Weights of a small GPT-style language model, trained from scratch on English Wikipedia: MLP 768 GELU, untied embeddings.
MLP neurons of a small language model. Each row is named by its layer, matrix (up: input weights) and neuron, and shows model dimensions 64-159. Each number is 128 + 32 x the weight over its row's rms, rounded and kept within 0 to 255. Numbers have three digits each.
After each neuron's rows, "fires after" lists the tokens most often just before its 100 highest values on Wikipedia text that the model never trained on. A number after a token or word is its count.

L7.up148:124129168119152107110152121106153164161113115136138139224125165112114154096148158157158159195159130106114104099147116096048107132061182072139106130147142125142150126135181167174142082100107158169130163066155073103102177127116047142166117159116099132149124132137163135138113130116152143096
fires after: "=" 43, "\n\n" 19

L3.up595:090188150105187149108089094144109067162131143058136099121082185116099117142132175174089127099111092140187092040133126122180148172085115147159080197174116155129107176111114076133140114140099159101090083082101120198129115106125153133111180107125058094142082130142110120169121142170108124186
fires after: " 3" 21, " 4" 13, " (" 10, " 5" 9

L3.up390:110122126144153173107116128193121087131168133117032121158128131188141142066145141090124175106111165090154134080090136152086095129105081089118113180134096108113153107155111050112154139143123098151096137125119123088167102038147139140108135110096109131081097150143186079151139181151187149114
fires after: "-" 19, " (" 16, " \"" 14, "," 10, "|" 9, " |" 8

L2.up379:108122089183161129146108153162085178113180131113029134160147111088132082108158114118140165154091186180103111112044142109129146035121126090149145122062061171146140118167124090149192098108124163183141151130164135139170143096133106142170125129145184147172112174142143139103092109095154076088
fires after: "|" 64, " |" 8, " The" 4

L3.up632:106108105115158101103121095161160103072129150139129131140113088088091186151141099093096111203141148054125140097135146124080133124098126116109126122150138173071131136144211085141129154120148113108091090130162163181131163143114090164107211151169162103129146164182167121152129179099197131126
fires after: " (" 37, " \"" 24, "-" 7

L2.up294:092151137114169156138143070163137087170089116133100073151131183093104141140114157124116141159086176099150075164082156165162106182111160101146152129096107098171134171154144107135205160114154108098127126104141151087142088074110155089144142149157126086139117152180158127124073105068123108125
fires after: "," 30, "/" 16, "." 9, " m" 5, "ī" 4

L7.up94:127119131132207130137116065123116149159104114107154137169153150164123128063121101106123154179100119104142121124150100136136167157140113097073096062116104125131151167161148096116156141118152131121069155097163080098115000160145117121114142162112132197171118098159152098104096100134127151102
fires after: "'" 75, "’" 7

L7.up172:129129143126139176088062136089145143107075167118088138130115087075091145111122120111171104125097115148099081210154169087146162125095143131125114075105087093107156140129070104113155140141169146184152148119093095155102100131127102124141165130111170130153057158095127144182159125114112123133
fires after: " the" 17, "\n" 14, " =" 9, " c" 8, " O" 4, "," 4

L2.up336:114123111139145079074091115139142106132078135116095133091116105117080102147145119128098126141113098091166198118114165096143208145134114125107156110101111150122136106124163106115131168118170103105183165148118115144129102113075174144155131142166105133151148104144202069164142168064084134154
fires after: " the" 17, " (" 16, " a" 11, "win" 8, " rem" 7

L2.up394:096138110207097044152091097149155146175128091095143126116096100098149087172095112137119181148124135091159103182093155126116100169171168102150099127130115147157127153130163115105122087110155107087113130092135112089152098123170135120154106131077062155149091127075139132156142124109134148039
fires after: " 3" 27, " 2" 15, " 4" 9, "1" 6, "2" 5, " 56" 4

L2.up48:126118152149123119109121077107116124149115175146064159133152172086152118092067194134105103181079193096165124120166138121113087080076117079120114148173129140127128125145127101054109060179171126164149080124080126120084157159093176096085120150125093120140134144176059156122112178108097161145
fires after: "\n\n" 38, " |" 19, "=" 15, "|" 11

L3.up709:136145182162158182129062092122111095169163121111089121152162128126116092142125131142135123111159111151134121129116153088065162060096111100097158031103150130131190197152130159105166148146148116154054124103099107110139118142202093132128097132166106134109111124092179091090118131191146160129
fires after: " |" 46, "|" 14, ":" 8, "N" 6, " were" 4

L2.up204:104124149146112156156102099131197194174121136127092094159126130158150120126150058096130104094126173165159073152172125142129122104057074131087118116205122157126165128078116083097117135126142109128127127152114162132120107135179125096072148129087134124085142168157083182133162123142127126145
fires after: " |" 58, ")" 13, "," 10, ":" 4

L3.up144:079159086138136190136132109164142112082106072104150130117129099107090133117163132189110162116138165098205108113168128158077110172124125120095110168085091147130192127139203117183118169088110108064102099123143061150171120143136164137141170097141125095127139130124161104206145127087166124135
fires after: "-" 43, " (" 11, "{" 7, " un" 6, "O" 5, "ub" 4

L2.up304:075080107198105151146101151121119058107072124067121120175111177103079152139163171129133189088147158127191085110130126109102151111059059112138097161148136202102185110122115054090143098137092118162115118080114151168185135102132136185148113100115155144112203141145156171144121181130160139060
fires after: " (" 31, "-" 16, "–" 7, " \"" 4

L2.up202:107120140139119152159084156183094107102095085133108068235150163117135157073214120101120146194172208107169117147123151096115084115081072102107111158096088119138154120164103149116175096085150153134141112094122096165156117104158107175136132131066110122120095177155114099141074163130147152175
fires after: "," 69

L7.up595:132155116137117116099112127088165100125093091075148121169150090102178129095071130123057136081137126113137089120150111057182193147114123137119158111104170141142084169127120144106080133135175102154109168131076173195060123140082074119145147185073137184122072136134157147170172143132108150094
fires after: "\n" 66, ")" 11

L2.up582:076091103107143120172169110164064155110126111116109128132123146107129091102124164150157161053141146147175134161157147110100144162137111134185089184126111162112191147113166109133108150139105181160077057145133112175148109116112123191117082096170095084142137127115186096166130095105161120112
fires after: "-" 49, " (" 14

L2.up272:123120105124125112093168146126096163181134144067112157112112088084090172148106117099153123183184147151110117063063158090082121100122110126141165117112146118138161123061225117139136124077095165111154130130151151117179061086095159149077159157157161165128183136128156109123039133122114168107
fires after: " the" 45, " The" 7, " Bel" 4

L7.up443:128071149129207144148170099096099151113096080103054099156124169150108149125172120170129112139149169103158136087122126116173195120077147115126073160121117170110100106026148154170144152124129126132167141127130124158086197152135099126115101127172110132105191125090116171146092172132157116099
fires after: "–" 17, "," 16, " 18" 10, "19" 7, " in" 5

L7.up601:111114121205100104187133113193118137131116122091069118112084091181145158105145095111101094090116136111097188122105182074115131097105084117165143085128121133147115205114127173126124134103181162210141164122090177130129070124142111128169128104094112125139078108181143085171140158131127120147
fires after: "\n" 25, " /" 9, "  " 9, ")" 6, "°" 5, " •" 5

L3.up47:115092124144152116180131050162119148149088147098157066144113087152115119110145105175162111117132113099201093089135125124068190138076120139174079095139157179136117116095083113115116135130095080141100143091117140091166081099141096100119106134163149214120191159086144186167101132138156124088
fires after: " in" 46, "," 8, "In" 8, " In" 6, "-" 4

L2.up43:107131122110112132127112129148155109135139120144055096135110124144131089121132071102099137170127112132137116087107080145059103129135131111092075150158156142145131157118107094183127171098095132125066061127122128153139109114134085097110166147131094118094111138125122097139116171151151189119
fires after: "," 71, "—" 7, " \"" 6, "\"" 5

L2.up489:105085138136087148117136127106154160086146167139076104152149039125150100129120149143132129188143102128108098087186110054123145110101128135155140084091165158100184144122202175150170097083127079140148131144111106147127127119142120116141176102123171128079141142113200096126114141138136202072
fires after: " the" 43, " The" 9, " great" 4

L3.up342:095105152163152167129074140142155072110123065121082123124151161076115082083108134116113141077109145144120157119167174148150173127103095142125117165116129129127156122141125093127159068104146114177133063113147064148122135076144196093078136095088194111140110134154188106097152178140133052114
fires after: " |" 32, " was" 8, " premiered" 5, " is" 5, " Result" 4

L3.up40:092121094164145112105061153127088127166151098100151120114106150085136153102102201107120176109126109148101133137101165112157119108122081049155148164073092095142108144081102153129149110117179168147125103117146109154148089126195139166181095070114086103081138165153172076165121114171126139145
fires after: " 3" 19, " 1" 17, " 4" 12, " 5" 10, " 2" 7

L7.up715:130095131131190156103143101099146132117114055088180126185138145122158175076146180186148099110163200123116109156105169113123150157121152128051151136099058070073163169073166081132118168119085152137137088136116160205144081043134146086153118160145121156112114151152103149120151161153150133132
fires after: "-" 17, "  " 12, ")" 11, " on" 10

L2.up647:084114141190165145143104057115161101129140118065095106168164160095099080119158124124145147169152169118217133075172152100127157119081065071151118125120115166114156138146143107131161083161139108168121059053071163138069100116095106173164110075157143124071173164122173145167112162166121140106
fires after: "=" 47, "List" 4

L3.up700:089121155149105077132094131139120172193089127036126147161084121102019100139117156156093162115138171134150143165104165114090162106091102127174174148149109103126108158106161143148165165140135149186100115126137097140092108115094216152131127105139081121129064154097167084131112118157131097126
fires after: " |" 31, "|" 22, ";" 9

L2.up625:082114093147099127149096108157151119205051078124146099139161133083171147097124152133085161090161145130166146152193176102100084132118143124137084149093064141143139141178150119100158155115142164157114145089109164116152096091148138145108136117107113164130143142086132111230143120151099139142
fires after: "-" 24, "{" 13, " |" 12, "(" 8, "|" 8, " (" 4

L2.up578:118152145171129092123077074144123131092068134108127128152134121133088081111145124161084062142136115105131144183124122097109122141105137143058100094096128097102192164091164106097152159125115097058123167124141163188086089132205124140107144147123159128106078175147192107132145135138131146087
fires after: " |" 23, "-" 12, " were" 9, " was" 7

L3.up502:095099105165121132158045135141111101131151115076108056125089152098128041081107125100129154136110107134134168143108137146197118176076085113109078161069115115118133216181190105150136094148152119087081099138109102196153107076160123132140155118144097166144089146145171146149145117178179132085
fires after: " at" 22, " /" 17, " of" 14

L7.up295:129153112158137132129134147124096111161184165082165121148092126127114144095118120181120171150109149073136122095152117121106150188091145148166125073081202109080127108118175100139141145136104110169111141121105134119117113139178158204182168074130156124078182105101151132075054102149130100072
fires after: "=" 90

L3.up556:085148114138122129154162134148120096082124113040127131117146163091142133162156138130126165066139145110156093142117114117108147077083161125105103119115123184110125076184118112133222181156145121129091102109109138125082154121139120217139107121184099111124141159149113111170091145122204139092
fires after: "{" 25, "|" 21, "-" 16, "°" 7, "." 4

L3.up200:114105143151083117120089075118174133121133102108079094151113153165081117150092142086142125092116157103142162105101157074163128115141047093116136147220134143140130122076095151138140080182108058126078168113080111117190112063139127183121135131063077156144143175062163128110109175108117124134
fires after: "=" 18, " the" 14, " made" 7, " is" 6, " a" 5, " an" 4

L7.up725:128104141162142151175097068132121094103162106135188150154153151120110133153136166113124145180159174117133134161157128126114103140164140056134107080158083081171101123061093133141147092069090137182202132079103163182109141087092187139158129166096074141141120096122163148154148127116115100098
fires after: "=" 23, "°" 10, "″" 8, "-" 7, "  " 6, " =" 6

L2.up542:125135159168104144137124090118171056102107141129094056130115092107149088086189110126142145126136125090121079160119118114113089098130156093131155125147137150149133078127158080148133125113135121138129085113127094126135148101142108105081138122135124174129161170161096129118079160093136106165
fires after: " the" 27, "," 20, " who" 8, " and" 7, " of" 6, " which" 5

L7.up146:108055106094086162156131152160105071064086163121164067151115111123129067106123128082156185100125118121119075109173119113126125124128124151170124127095006152106163156115154124170147111141111132143121081114127126152178099147107108111156144125171138119143074155161144122098129138146139234066
fires after: " at" 51, " the" 8, " two" 7, " Be" 5, " At" 5

L2.up681:109155145177155156062128152223103159141104096127085089154150166163120069084154101105106163104152144138171127145144162142157080166109061111076104120085121132149180150139161083094135105115118173127101120098121161132143123092146119124119147111031110107044152147154104096143123148149130150110
fires after: "," 46, "-" 11, " is" 6

L3.up191:131162086110125162155126090157130091154076136095179134148121185116071074083094102121115193139117130081180100115100138128113060180079131057114096161152103182132167166110096178103139123166072113078074046134127145139134107065133129143191135125133124144068194157137121164198123186168153183152
fires after: " (" 19, "-" 17, " \"" 12, "d" 5

L7.up247:095143139132147143088103086122098096129154125081161172202144160062192115141107140122108219117132129100132138094150158124108182128139176101100118129127141106136166136052126108128114160105100183183072104095131181179092100134120175154153166140079161118131123143111133111167112115167138137102
fires after: "=" 50, " (" 15, "\n" 9, ":" 7, " +" 4

L7.up352:128112053127122089116128145120134092081123093086056130112142110174130177166130135114179149172129121086112087121139165089106129150099132153200167138168130153073168136132193135094106137145157118182071159131149143155178123061119122173182125086155085145147137113147130046089145194123146121100
fires after: "|" 27, "\n" 16, " Mil" 4, " •" 4, " Party" 4

L2.up176:095083106101082112180079122116153111087128147136103040135133076102140147102091094140093135126101143123141108158161126135089091147105113156111078064163141149176118138138132110133141127122128076131127151121135175168142031137153147115122217128146129211151105160138125147116139158084155141169
fires after: " to" 22, " who" 17, " they" 9, " would" 8, " which" 7, " he" 7

L2.up658:088113152102101171137105085176159125142162109132090138166135147115132181153108161104083133088111140162133161074110187114149127144144108083148109144183159168148144110199103097149177105105130138111154104124081142101122103086117145176116165094087160077154157119210133094184119096124124143136
fires after: "-" 31, "," 23, " (" 7, "/" 5, "(" 4

L7.up266:108137185120107179166056169104201150093135149084165153163151208159196117157128124149121165069144072146105064124141140139138101109110141113076143095171100145158111141096156142157135162153084181174122124112112087118094108137134062121152037071174155148105133155147113137155136108177133163110
fires after: "=" 28, " in" 25, "," 7, "+" 4, " can" 4, " =" 4

L3.up396:106096148142100154136148108097159141118115194122128101142101119107054088143112104098135142187104198131142106072114162089113116060109117118173131116143137141138129095091212142123159102111149151148134088110152134120097102123077164139107161156115117182149182122137115139151141204159147196119
fires after: " the" 61, " The" 29, "The" 10

L2.up110:096157135159138093137122138126087130110116099082139129163166166124124105154140111157181166138182159137167111099096137110122142122171093067111151125067099122086198100162174092133170139114148168137149061088129145145078132098089166176163111137146095110133077157127111064194077185097129174076
fires after: "|" 80, "-" 4

L3.up276:094167155129158098154104117162112128064164118096095108161181139128072131179123127174174158124210180130151146089118148075087102092119142114160171121079126077131167126128147148138166136123098131104102069081117119148092101130141092178108133117121168085136084196104148101159112146144133152088
fires after: "|" 25, "-" 17, " |" 9, "al" 4, " Total" 4

L2.up525:113147140171132140133080120134114085114066125091103096185226142058145179155158106163118142138158175068122116144136185119132146073070101080114154149131126115086192103132126149102152157148114143115166077099161166143099193104063057168118126154089106117170141157106140109155133145120138157110
fires after: " (" 36, "\n\n" 20, "\n" 17, " \"" 15

L3.up305:115135136184130091130122099157136082092104154061069117168119117124169125199136129139169123159144096066127083101183131103141156141085109069140095097135100152154111133132123123075124106169166097115094109084096144150163107108153083205155107090164178156105199157091106113121126147170164181074
fires after: " (" 49, "-" 6, "\n\n" 5, "." 4, "=" 4

L3.up438:094113197097068148122113071082116161151146116057145135137158151146083125181103147092159170116162134109144157130086176050093123098135116072088143146111068123081174162152144096136176134148132156159046089081130159164123100096116144182085162135162050089121126174111133131203107157121124092112
fires after: "|" 65, " November" 5

L3.up767:115094172117154118149099062095124112080121125122150075177153148100060129140130125186088165147103142120217114135132152121104142164092106106113104199192122178072194104110168084155157135087077135143044123164146157172113134100100118114140171117118120083166074169076130147149119071158214187163
fires after: " (" 39, "\n\n" 13, "-" 13, "\n" 10, "\n " 5, "=" 5

L7.up604:115145119172180157099078114156123084121122141114136136177111130070108135151128139124077180167121140085177155072113154127144105086042121135109101125121186112128166079132151099086154171135105122147157114109157187115105138142089127188136130134150105087097102158134110048124098197193131135189
fires after: "|" 42, "\n" 23, " (" 5, " |" 5, "=" 4

L2.up335:094133112163141132176051079096147141138078156105108047116117101130103124149082107156154091149122105094098139135168127116136101159086122085133171080137103101136129179074137081104137114148124114126117144059121137206152133110177131117157201114123073138110063172139087146159141109113085098097
fires after: " |" 40, " in" 24, " 11" 6, " of" 4

L3.up486:098129148154125121158094059132202106106138131104137087117122149095142092092112119146114114114109120074167139123152127133088128124091136083174127070166159146121140123117137121141108170155116084141148143131088112173141142114122146146132175089149075174109125149093128151108125178113158089089
fires after: "In" 34, " In" 20, " in" 18, " to" 11

L3.up421:083153121145059096107089094188160149121182111095120121183148113113118095178108132090165107152158184122132129125137153120106135093174112056195139124116122133133167184117140131152150060127136122154105103131091113102097161100159144149117099055098105111110117150155174080159113148105150143135
fires after: " |" 40, "=" 11, "-" 7, "|" 5, "g" 5, " Time" 5

L3.up450:095112117153130140116154113159123192155142143082096127148196134133113090133094147182121131117093166118136151164178122117129087128166120039171148111171140150081138121149151100059128067178187109126130069059136104087122149093151144152161105107087069173132139115123159111115056152112099127125
fires after: " 1" 19, " 0" 15, " |" 9, " No" 8, " 2" 5, " Dec" 4

L3.up99:096189182145082154115095067138186117112039133091118106105112107098165191075157065146165133148127092081178102121098168091132166112114138103115082072178090204125145122080105182106141123139095148117115126133098101156115159113162088125138159102171103166108151152082101134146127098185129219123
fires after: " in" 43, " In" 12, "In" 6, " the" 5

L7.up69:105115094152144146117065155112106101113140107119156135146146147095124136119087140165132166095134147160123149129111166142105157123082120107175109142120147120168150150118127155147150096148212138195110129118077135122191138118108059153135110104134129121160134137095108102120145119139106121148
fires after: "|" 41, "N" 26, "′" 11, "°" 7, " |" 6

L7.up223:124135147157129111190136116073129172136135187125137075168151179126139119069140072127113102167092198071159115095158139128140138139133084131106145079132153075106148138092182153125181075143158095160076142134124173128170099139133109147099171120112120113133173167128079091114087143105124141149
fires after: "," 21, ")" 15, " is" 14, " a" 5, " politician" 4, "ham" 4

L3.up425:074122128119094133126126109137106125146144158049093125109124129104108112174083156146130179189171168077160086099170132112066184148122105108204134184155083176102171098126108091113127109108173125138081136109155135212117125061093081148140138122083078146167132134138211164153161174143133128172
fires after: " (" 31, "\n" 28, " \"" 13, "\n\n" 10, " 1" 4

L2.up637:093123164108093109127145098110116155126198107095128120187178112121168159196140130158090137172166156133169121120146164091094086104095103132132168136193065185080191127104113118110187100170153144132167118106133183098103115081147144154193087152075078110072172165162150088116128129163113143138
fires after: "|" 32, "\n" 18, "\n\n" 9, "," 9, "." 8

L7.up141:150123133144119177137114116077179094139087106086126106168154218130104114090085116128104123135170182103173105086142108051162140154058089087126093073110133124154134124121112191144101089153086106171119097139088189132112091158109124177160194092091127114098117169088083173163142173125129114103
fires after: "." 43, "\"" 11, ")" 4

L7.up348:111130085149122132128066105173157141110131092113159174115165101094123107122147065172087153088081136102122097125102140075091180133184081162132038136106110145142153150138160139098125128125107147120170110126106139103110168071115086158138176091134091088143135136134125166109131186124158109149
fires after: "-" 28, ")" 13, " peak" 5, " long" 4, " length" 4

L3.up660:129073134167091083103134085108088141151145110095044130165187104122134093086098153148181126150117135107160156162094175088167132111138119113148136174129135111079193157146144065067135116151081155130076070125162148111193107121159156170111114095029097138089142130175092139109109151114131149108
fires after: "." 59, " |" 6

L2.up374:082111139150121156160036132102176140142142173086138125141085121128125105121077147154109078132108107087097131130112142134168053133136108113117151119156134158096138124059103095083131060133163131077093090059105131176160126128168103079131170153081102169201089169151137147155133150151118136156
fires after: " |" 18, " 3" 18, " 4" 10, " 5" 8, " 2" 4, " 56" 4

L3.up587:124153082173083084116123134152140126166085097092104075208084087106158148162096150060129152143138127095143189140138129104140129109161147082176114105141119177187107153162112132100212071116169067163096134102093158134192124107130094151139150119111076094124116131134145100151087161157143170158
fires after: " 1" 21, " 0" 12, "0" 8, " 3" 7, "1" 6

L7.up577:131135114130133112122123120191153073069086097084161086144149147150082122152097111135091114067147182117151087158141138125155143148091087118153129113124101128136138142099125172134105122137122098149120083118157203179134047102082098145140135179085110168095125147087129161192191188207162126178
fires after: "\n" 54, ")" 9, "\"" 4

L7.up81:091150152137134135131101118124140121143127120131125065134131184181167142158140126137133133059120133104133141157175144115137105138141016107149096114104048146202159168130124132118197103091102104110107103083103151111150108106156089107102105080092084097095125128127094146203079172148163126169
fires after: "," 36, " 1" 14, " 3" 8, " 2" 6, "." 6

L3.up617:120127134162129138160092060171137074126178127044133064165142128123127096085105146096102162121118129107174138143148151098150182115106137050185081162119102141187112113162101153117119084146111117102137123080085120112132089107120141153099185078132145165127138174108133141172126136167130169130
fires after: "." 51, " |" 20, "|" 6, ":" 5

L3.up46:090127095165152116120055118169140109089127117088131129165108188121098163153052054107123177150114165126118078154123174070130145082134087094195145143132069162137143115141153085093162078159127163122121023137111146137142158104117137165149165156147140090137126144102135071131129101180102140152
fires after: "  " 42, "|" 22

L3.up66:105088118151118125087134125153138170115203192076142130174184077098137148113177118120135156158137126081218168122114149092060140134098141071127139114096130167127113131141165096106230115140119163092088096134104137153141190056108158151194144119132118087092126149158149124138063090144140150091
fires after: "|" 57

L7.up613:114093143132105184124169107050125164186158135091138090114082191140136116099129116113144153131151227106101093185173125108123126182132108141110123100130114133067151118128143077103119124148100158100111155097136117108152111136154122194130153127091180176101091116114189135092118132103117090157
fires after: "'" 40, "S" 10, "ara" 5, " wealth" 4

L7.up561:107116167127090066159124078166191179154130150094168094067155061069159091150118070070112094152139156116123094132106111105160147115176164155126041168093113177129109166142135171129110151112082083111137133113125138126107089156124095158136128169119140157126090121152143140157158126165135137071
fires after: "\n\n" 41, "\n" 9, ")" 8, "." 7, "C" 4

L3.up717:086088130098144175172099102077208158102107139132158110180075115141119150121122079125111127117131125069140072121119207090085200092141100119111188105201098123141129071131122144187125157082102169125119132117126116166090168111184118080114161108127132112142161183153143176118154129106167135144
fires after: " the" 30, " his" 13, " to" 4, " for" 4

L2.up461:116056124114238151125132092129092107143138077118121124160097104097110130103144113138128110169127102104125127100095132132107153136084076142135169160103066163135114103143144147112172195141115134107157131161140161108119169095133166119148201085138125156103188137163148073186068123132166159157
fires after: "," 50, "–" 12, "-" 6, " \"" 4

L2.up31:094131113141134140145149144101168127103110082078108101113171129156139111140079149151138163108117094149167121077132138061161178145180122092220078145179095211126139122136126115099098096118139104088108082055165114128137018085109138130130131093069142129109102125165127139192125145117138141099
fires after: " 1" 18, " 2" 13, " 3" 12, " (" 11, " 978" 5

L3.up104:129123079120098133072117140137142124116106079097068122139098123128126149119131111100161114210180127121086129078166128116148159106130128120189129158158145121136127098144138114087144124161105039100116115098190128165159130103124117160102163135135119102111156125160208097188131142121143179140
fires after: " the" 25, " as" 18, " \"" 13, " (" 6, " The" 5

L3.up401:113116119131167117131095052108101124141125157074148120153111122075133131149126117113167120140088108176152189102160128202123107155088111127198064135067139115144199112186139057074126105137097095136092092082137101124118152123158107160181184106142144115146115148121176112095119190170131123123
fires after: "-" 23, " \"" 12, " (" 12, " was" 5, "|" 5

L3.up130:102148131118095154150145071114122150149158185110074147136149129174130162121099089130153083109160175184176149077096168092116157097101048138112171106176093134119197115046146086121127080117105089089131143121095107143141103121142128124111134104060127093128113129157137128115150168161113171152
fires after: " is" 35, " the" 17, " was" 10

L7.up429:132036105113079125111084123158098154124174140091108169147073095104069098164068165139145182139172124074121159123132142113072158106116133079123055161102160110205128161158213173136114121186109133164132140102140072153153128086121169122092166125167152144106104202085152117106119124083150183111
fires after: "|" 55, "\n" 10

L3.up86:109134113145116103141122050157147104136196083112105075085123150079094104114197120157130104078091155146130181128134135137109155198154097134167146175138156167129189156119138157104127165124124093094074146121130106162104084074163092107150122105106160098126107106155175133154090154167093115133
fires after: " was" 36, " were" 6, " been" 6, " is" 6, " one" 5

L7.up414:126106163148170162145160123143118134095106120105119138121109114152120082067101100155192127131119119110111122135103145077209121130077175099145151140129098063183120164134089120182153159088075183138159148126079062114101118103152129098158113145193161119132130168072119133106180093140202132136
fires after: "–" 24, "\n" 19, " in" 12, "," 6, " /" 5

L2.up550:106129098152130177116114083118135132137072096119090107159124130163129178094174081086132136164143098110154053080133182052191105117141083098131152119141128157147132136165104072101131090152123159115125081058087110102156122153100151157117164134081120119138168140137128084156101136147090168109
fires after: " the" 28, "," 9, " The" 8, " \"" 7, " (" 5, " [" 5

L2.up415:111144145130124149125084096121156087096138111134082070143141130127147123066063145151152133128142111131135086086087181095123136109130101150088148138153158113115197141092088113103145130095117082128135157109082163073132087110205127120071103094142163155117118164174161137095166154127181163104
fires after: " with" 19, " a" 14, " the" 13, " by" 8, " of" 7, " for" 6

L2.up277:107113141113165128208095070118165124069137088116132084161116107096097135089096126098103126142097128138156157138091232119147089107160139138103150139104098143143146086138135088144136152149152066122112169097139135128151039127149152149089113113144157096134101161109151095163167139167134215146
fires after: " was" 18, " is" 13, " (" 10, " a" 7, " are" 6, " were" 6

L3.up317:092109105180118115143088121100083143099148113121069114154172136111112132149147163089082144164165175109163122151177105117129105193138105124183131197165116112077151135126168054192138128149106104164078093131067164134171106144121141135100096065151112093085136154154153136131149172119189122093
fires after: " (" 24, "-" 23, " \"" 9, " Award" 4

L2.up90:120173066123106177131076087147132125118129109112073107172124085123114108113143128075161169145138169126146115085160150106099113093110082146074117151107100154099164143102146116146161144169123081149093133122073162140161099093161117156142117127087141068109059202110194100137170144158171178127
fires after: " well" 29, " is" 27, "-" 4, " also" 4

L3.up593:114095162127140128099089163141125087154127088045110162175111171073068041058155135126165200133077145160159155107146129138122144152113147093152125180158093190147184169142099116107104092144188131122109158098112115123173135069119185189171126134131155060111123196159176105126121171180126118149
fires after: " (" 44, "|" 9, " 3" 6

L2.up715:110105151161125117169126109109132158132070189074080138159107136096111098143153105110115112169140148154153147088113157106163129045099111136153147094105091098081139147134118131159172086099192163185138117101085141136124148107145189169184136101154149092105131182136166095086124147130113195142
fires after: "\n\n" 19, " =" 18, ")" 13

L7.up534:106158111147058115129195101151099117142096136082074146098140168079080066128152142124136132137120151125190097122146173112110190147114183151175122162117082136136167109106102140180156110175079095146081176116125121134126098131097054193129126110144202137117099135087127192173115113128164147144
fires after: "=" 28, "19" 14, "\n\n" 12, " (" 8, "-" 8, "\n" 7

L2.up120:057133138162143148186051114216128086151154105094071058108139171121145131114107120162125117060111073134168069087131201124125114095152045099121152102160152167179151158156070114133154136126118109168086169098148150160200099081136106107147123154092130127138155118171101175133064212197121129145
fires after: " |" 23, ":" 18, "," 11, "–" 8, "." 7, ";" 5

L2.up463:104093099173167132151152165113122087115156092058072100153191155162076093126116124150135119123166153156209102148089117082109142114113013095190163188154117150139122143122138141094107133129109147153101117100098179141082086138173154124090085090048142118127118198153174108114092168130152097107
fires after: " |" 31, " 0" 11, " (" 9, " Men" 7, " 1" 7

L2.up720:115144125124083097175125147142173110102116141154154113127105205135114131132079118130133194138162136119108084123082159055155146106131081135115168105168107127165123102068158120156113079092151146188140092103136107107093096127155109120161181141192154116173103203124092100100156159137139196167
fires after: "s" 18, " the" 16, " his" 9, " this" 8, " their" 4, " of" 4

L2.up5:119131124107124148163089087124201080149174134122164072121163101093134067064125141150175088127097108083109168111133126161124135188110089094127099101214173093187085174122096150135095099155167202139159166089091133077098090167162143075153124043132143171147108120126155158089122153105106124187
fires after: " |" 29, "=" 26, " to" 12, "|" 8, " in" 6

L3.up496:077160104125157075141093068151134112114122080099127068131127065130085141147176152167144140203138108119136142158165121136126126167092150158134081157097088154175151159139197175183143111135142103072074091144172076148140109106147138133156113101146152063138130165136142086162199178094173111100
fires after: " (" 21, "-" 21, " \"" 11, " un" 8, "p" 4

L2.up173:088132073187112133142121098193102110115115095075143155168164150091144151109103157136126222133134112141111112111131132095136133076133148159083106123105083164156166132129174108163158112119120087118127081048122157112191143109134118170200135119121179092119080161148089087199121152148208116167
fires after: "-" 32, "|" 31, " Total" 6, " Time" 5